python train.py --init="uniform" --init_std_qkv=0.0262 --beta1=0.93
MLP neurons of a small language model. Each row is named by its layer, matrix (up: input weights) and neuron, and shows model dimensions 48-239. Each number is 128 + 24 x the weight over its row's rms, rounded and kept within 0 to 255. Numbers have three digits each.
After each neuron's rows, "fires on" lists the tokens most often at its 100 highest values on Wikipedia text that the model never trained on. A number after a token or word is its count.

L5.up11:109086105133154117156130125127106128131117124139076125149117127136117098072177154130143109161091166123082121116089117136132148148157126142126093145145154137139138147131127141115145161093116185090176127104159134082122115112163084175094130162165100160143138088161155129108107167119098146132118119115123086113122161161106121133108163166152088137136111135097129105140145147150091148116146131111146094102159153120120130129113093153099192140105122113178134110122130113124122093110151095147142132140096100109111085129142151130152123112090115110122157099161117098124153128184141116125
fires on: " of" 25, " in" 19, ")." 10, " Master" 4, " and" 4

L4.up758:103155127144162106156113164131132159144154096143181102113132101119137120128123161126132099136176114101129133076138134138115096167112134125123137128095128128114119110126133136094136119133126088137114116135115130128131079102130124179138110116142130100147118091094163172111119149183109122130118141113173124127110124156192141143152127108094161122077106144145145129125109140151158118104185120129101129124069150138115115113159172111140146166113139167121150130100109138141109119129165113104113107161103088102135146149122084105156121117181127091152165121138123120153134153144120142175
fires on: " a" 35, ")," 19, "," 8, " an" 8, " =\n\n" 8

L4.up40:118100142117134124168094139109148156121104186113087149139117121161171105104136097096149148109150111140133134135136123096115149064116110142134162084113124149087112145086127066117161098102124114142094111127140135114145124116141139120124138187100136084143138120092137138129158124110128164147110162091123141144141144189124110114094121110098119139122155148133082092164148124159109165133151159150112148097132089122154117138156140127132086149151160108126113130141142132111106135115149105128146120113130122113114102138125148179125106155119193178091149141091126135083122137187123091109
fires on: " b" 44, "B" 21, "b" 6, " B" 5

L5.up314:139077136133113135132114145135123169110111158084141147117176119145114135157121110106143139168127173124182082128124124157114134106073121126150146093138093162115103112095081147128121143124130158117098137079130182149136143115104146148170136138160170126113147126126121143146100149112116103153143166109090104161135150078115098124090111123137147164152130126136130168131145123142105160120171127147142140121092088130170131127150121105150142171106129126094109160142122148113108126144123130132125137129109164150145127110123143157145156131095143135162118151097090135138165125151138147153
fires on: " and" 35, " of" 17, " a" 9, " for" 6, " the" 6, " in" 4

L5.up286:114083133060114102161128130138138153105128142137132159106123160155118153141115139140147092083125139158136147074140164101115125115131201104101108096153130116099149122089096120143108177107099115134139107159136111153145137116124129113186154157141103120095152125127134109149106117121139122107131111143156126113120124118156091147099170128125113150147134104081150149126115137121145142119119132135132111120132090075148093161144136152147127133142168117091138143109123155098148091123123097105128109107135152112125077109150114106119138120124110141133148131161083117135119098138178127119
fires on: " and" 42, " v" 7, " t" 6, "," 5, " sh" 4, " wh" 4

L4.up424:135140088159151141124072133134115136116162142131118098084158091078136088115126128127128143114111086133113133123152120087154211198131164162097158100123128120146108141091083124102124120128140139124104105102124133120093100122139162081111123097122125145099134113139144154168128161145097117072132157081131102168171140181141135121097139110142120159132144102121093110123147103139139088093107114085143171106154108166114098121131171140150123182123178101126137176127153127130097145140125124132142100149085116097108126178117138160110139148145146125198124135095145111107161159156161137144
fires on: "B" 34, ")" 21, "|---|---|---|---|---|---|\n" 10, "al" 8, " North" 5

L5.up1084:123170126135122066103159093139124123157139099098129092118140152092115111133117162126162146101115107081137151145092135175114155081115140106109123141096163098110166139100125152104105102107138158118130179138120141117151138149117140113113130127137136068105158137103157156093145090140134142120152134124135153089183139111142128160121155155123149104096103158150083146115177106129142196161123153100145133159156115172130096115103161099133122095097126097136143115123153121144139123126154102124097104166128117167145078178122185132122113143115145119102129121119122152138088107115109146112
fires on: " during" 18, " of" 16, " from" 9, " in" 7

L5.up1445:132117122067134122108096131131122106105139123135095182164146143113142104133133137125144138080150151099083126134161124152109138085148093122122138135157145111147171115095116154073151167104133175113165123119118129153155174122116134164136116061146146115119153084108115108100142106155083113099153159113180138116087141139158153130117150127133141160128147081164127120146153105144101155103150098118099117150162121175124097182143139110134120165126107107114169146116145113141139102162160132108139084098149129136117117123112154139120107140159112157137189137147086170136133143139123085148
fires on: " R" 26, "R" 23, " and" 14, " Mar" 6, " |" 4

L4.up388:120121156117121163117137131109119148105131093084111145092183138090096108116167129134121127139141143114110117114142134096117096159138142115104121117128155135136145106135136090140141114140119162117123130107152122156116132128129088078153168109137162138126132068136158125154160116077109134167113145144166141157123150136099128128110153137141154150124092125095126113110117099103124129152145090083142114179123125126105156131159095133102089113136115117133130117103158083127147120135110151136132122131133118198115144166109148092130136140141116160106108134065121110124099102114122115154
fires on: " and" 28, "195" 8, " or" 5, "or" 5, "196" 4

L4.up158:149101096139125118145101116136128156116073093174103115152173147135108161196082118150119158121149070062161135149150139125124092161160123128166135127135096092121162051081127137135121157127136124146152096182142118161093135162073124151127103132136170096151168076140158104098130145103103160120112110129185092128117133107113132123113132118185128110139129073077148143101158119173125110139135128137073152123150059152133130122126137120122122125132134148137146096124147093182156136121134148138129113140100159127139129152149133174166082150146147142130128125075082162126136155114109098179
fires on: " and" 83, " their" 5

L4.up497:119147143083089103128098092093135083152105136122104122167110142112061165107138115123135148090101145167122144110160096181135127119111063121109129121136160144135130126130109119162092141147096112137137109099132143142144121180133135161135125149086134125125144146112164154148147126151129129146148151105104115080136112136130138148171157088149116129117109107147086157177118129140153136145147081122124139118103142134108164131115147095132100104120118145078159120166097136126092139138149156179112110130150161129116121172139129111149112120165121140112129109166112099121135122153145112145
fires on: " an" 35, " Cal" 10, " pl" 9, " An" 8, " Mel" 8

L4.up1485:135160172108072148163150107157164101105110185113116128092158152145087125117093138112118121120092107133124098088113113158134159123112130157113125090129105119167141111130115122117155092129114134099087132115128137139128124137143145115146147158153107127114108117184122159129131119118089087082149174116153160110083090138104137119096128149141117118140123097106116112125145129122091133091127127128158100103132163119178150140140126163122136138145108149105141096123144124154095121110148082137112123134096136136078161138114143096143105103166086122148102160127137135130110086157123122169
fires on: "," 75, " " 12

L5.up196:137136077116148123159145128148136096089122113129119101137116153148132141133125163091099079115095131147138158158117120143133099090091113121123158112098151178177132122133069147091141149154126113160161108135089099093152116133113099136114127096144126110101129114159173143134114096086108173152125129123124113092116147087138122143154146127156167145116124200124118141094177118166090137119110154149115127094105089091120143146109149082088096137160098145144153081144152145133151117134124107124082101151098080141145153095107143160162098121165165163122141172147117124123131127114093115136
fires on: " for" 30, " made" 12, " won" 9, " win" 4

L4.up302:104113105110109119105113107132155161108147117105154158117158114154129151146141117132145119091174135090146128125160124100124134131088131114090185114081115129102106124088081109131126115150085128114120134164143136145126093138117131117146119123136125122143107121128155148170131162189163140145150138111134123121159115116159117131121146123123093173081124117127149177141127099150065112100130140123083141163078150131144112112100156112131119113097168171121109089108155137114157136164133103125133092100147104127158101141142131141179182097151161115142103118126139085133115115164133133164
fires on: "," 42, " (" 8, "born" 7, " a" 7, " also" 4

L5.up235:123161123116168162118120150121144156119112138103120164093111133214079146140048132090135123141156124143157124137140160094139112138126101137109129093146120132105130123098111109116154114124134079130121134152181120124094138125117126138131160134157169098129117122168128132148143106123132162163144153176100129128085154106141063172159131117116107169147123119084118117098094103105101177135150134157123106119128111138182135134134125114134148105149150096128123146148121119128084170112110115169137095095110146160122104145114122137091126125151084115126126167124131146129124144156150118119
fires on: " |" 41, " as" 15, " there" 11, " and" 10, "," 6, " of" 5

L4.up910:128152099118152120127129077168157124141138127074134147153107118100147106132131145093127107161123140101100130156152098131151131094123090139162132147127096123130119106154173125130091108144078135083125121090150127118104089146117137140190131172087140158154168120113124170114128122116104125122136115122143184076120161107114146102133151132125157136139108064119134125117118138137165150148134107129069109112089099140115165158136169142168121102101151107064119132141142183104098145192119144147174097111104131138094108086106168151113123168116110121103146143114129105128152113138124180120
fires on: " an" 45, " An" 13, "An" 7, " highly" 4

L4.up57:087110151106134154105127124116129151065095091139138129162136142123144106101130120092154125121121110153122126153135127145081127092099121131097126172161136147128103140158120101121109124127115138179128122150132132116125138165153091140134164091120124107134102132097120142106107138083105148167113161119128091137154111117109123153098135120068117132135149119125128134129128114116099094107167146124122119103141144125129144093119145112095105121128128140096165128108146117131177103158160122096158179154114092141113109149117139119127144128132149137092095132132177119126093098124097143104
fires on: " and" 35, " of" 14, " in" 7, " &" 6, " D" 5

L4.up1172:164071107164090135157103087052092143113095126139086155119118127170089163169156117146150135109127142100105083101107134085087119131161114105093165144112144137119108132117143084116126116135143149104124102155174115148137132177158104137112124117142156149109134164132118119185170108083082160180134140099152098122128156132117138100176101121139160153169124114154130081104143112120151074104104145162111137101110067146113126123174151140092141115134092136145117112138141128134109112123111136153151131119156124123120150127115157153093130099146140125104168143131086147123120154152085141177
fires on: " and" 43, " addition" 9, " time" 5, "ies" 4

L4.up1284:136156086104124146116091113095124097103112119124175126116120114093136105187135139141143091151110179162094111158141121098111102098149147116157154159100104171146093090116125123136142170110091115134141113100169161140145140134127058130129142101111122161144105100125137114124118109153125149103174137137120158140069128111110120108122142156142122081145138124142186133146107105088101103157100074122099117137084100103132133093126150093098084112145143133124152125136134141153149150116109098062152125158118090164127089124126147097165126128161130117143129129109164142142098092124109129113
fires on: "r" 21, " " 17, "195" 9, "196" 9, " very" 7, " present" 4

L5.up483:099109153126150084110106080129164147112088118109111127149119092114149143108136115117108122131156163068080114133105140105136150145146133102089158134124157102103115153094153134117137109129143127094092161113113141089112136115080144088125132169122108082146137159134161142082102147138106091114137141112153165155117110116133132112141146142157128155136131128114122130133109105146088115145133133110095122087137097158076135152142117116142121151148105091098127147119138125122153151159139124114153125152126136139137114096141157125130137167137117151154131149115141069111175076101144099123
fires on: " an" 66, " An" 25, "An" 6

L4.up435:121129092140163118116139160142185117097100104133128092163089125101141068097139096099145111163118149119128146103133172138117115121152104137116107152120150175131126145113158099153127142127145166132137116120133145080125109131164113129072144135131146118136186036190162138135153114133140100114149141126128124109092132121156106145179152123081141140148132145148123092104164147143100113111095190101158097131147114135147160115136136114140093061136150067127121119156153146131154136166175128108122156165148116132096097149080158118154166068137124138085134175111120099165117117133145164129
fires on: " of" 55, " and" 11, " from" 7, " to" 6

L4.up1164:127139120136148107143147124124094131165120071153131095126118134132118087119143156095146126133117146132085130126108102162131141136127080143142132119130153127155125145167084116110160107148128103169175120141145155104123162122159116179148143101187113079130101145184118126116097112145122130166147128134173175145143144141100137100149139135134126128116127080110115090120156150171108147077130172099166134101152093135170141092093119119125081103146128133109145120109164100152131091139137150135138116157114087148143090140120191102168130113117125105139103176126077172120096107108147130128
fires on: " and" 40, " to" 13, " in" 8, " of" 7, " or" 7, " |" 5

L5.up1381:129134107086151120134176128073179134106133134088136134116159161106188124144149163158141132120115081122138116106062123122118142146108095136197175158118061122081132099145135157118180144110139127123134104144105130128090099151184136147130149149074146132134169122120122096126138138142086147153121099114121138134077112109091142072104085152138146101121126101154087137128146137118142106131138142092186156123083076133120133132171126149134108095095092122104154130159154150159123144086144124133104145116131135125153169119158155129120144138138108135122130084161117151099130142168114142126
fires on: "," 28, " Z" 17, "6" 12, "7" 10, "5" 9, "8" 6

L4.up54:149162131124096094146122139125128124145140174123110138151137131125097114133121146100151158123130110114124115129103129068135138130090122146107163122126121126125120112144121160127151131122140177127150156138111116119115098116153146155143117115095132158122141098099115108129197153145100132159089093098108116131123118111139111129133140084123186077175107097118145138138138105130150098136129146127166140130123133170123109150175121142122144122094111137153122166170130164129136138096110134146206083133163105183116095132133142089145092125142148102122101142130107160109141110099113137078
fires on: " " 41, " |" 20, "," 6, "4" 5, "6" 4

L4.up28:128114089115128073121124114165122121153109075147110116117132133149144084113134155123093141108141109136112149131146162120149118072103122113143138133135120137112112163135104145092111117135128144135149145124138120130105140116116150123150102139153080078113138129124128131109091138087125072121107121156141112151139135122105106117128148074115106134176142101106085121105087129111140102158142166146148152122124114105135162092120133133164083145126121107155112151156156121103161115148122126096149148136096137161159128096115119138114126084153142098128102134150092145152107152158141082099
fires on: " f" 31, " or" 23, " and" 10, " sh" 8, " Sh" 4

L5.up155:120060122094156105140123103122127139129117105115076137156115166109145131137163124155152044103118119126122137100118078130120087134131120121124151137108133143144135098140136165163135172102142106100137155134157107164102094101077068141108138192088137109138148105110118113113131158144144169177134136139146118127102114129099142101112135094137110120193141133109136116110124111151134157148143141127092110143138098114115142119104148121121120112127098155105101120104084107138106155101124099090106151144117105103119135159162105131128124119127134159134088151114074102131146108135163112152
fires on: " of" 24, " The" 24, " and" 22, "The" 9, " the" 7

L4.up550:125116107099163105162092097136148118149131136097136120064160163133121117150122136110113116151124086078126116093138124146159172130125158080091115113128120153102133112116183128111146137137115141093117095157108150109111092139145135156143134102133119087133141130118135123090128124138154151120155088143129181131101145145116104101109118119114137095142141162073143154133107121107097123121067139078124111123131162125120147110143159157110148142143093129078135136109163130134137157138123111109126091160093118134141127116129122180145124150156134133143136140133139133126091066159141121157
fires on: "," 64

L5.up318:118120145116110100108147186131158103087106161115166167187120137167147127126080087102113119117105149089106157125142134151090144124122046138119161128152114105127132142119100093122121115070085114127125118145135147122139093124170150135089120138077144129103152123070129115078100142155137101135150132091104140163111134147142111150155122134144117145120122133137127123098081137091104175129125150139153152139122123108135106121118121131162137098137098146090135108168150128148119126102155105131116126122102119119097088100122151131133128104139125116122156152152129135126090089144132169081
fires on: " B" 88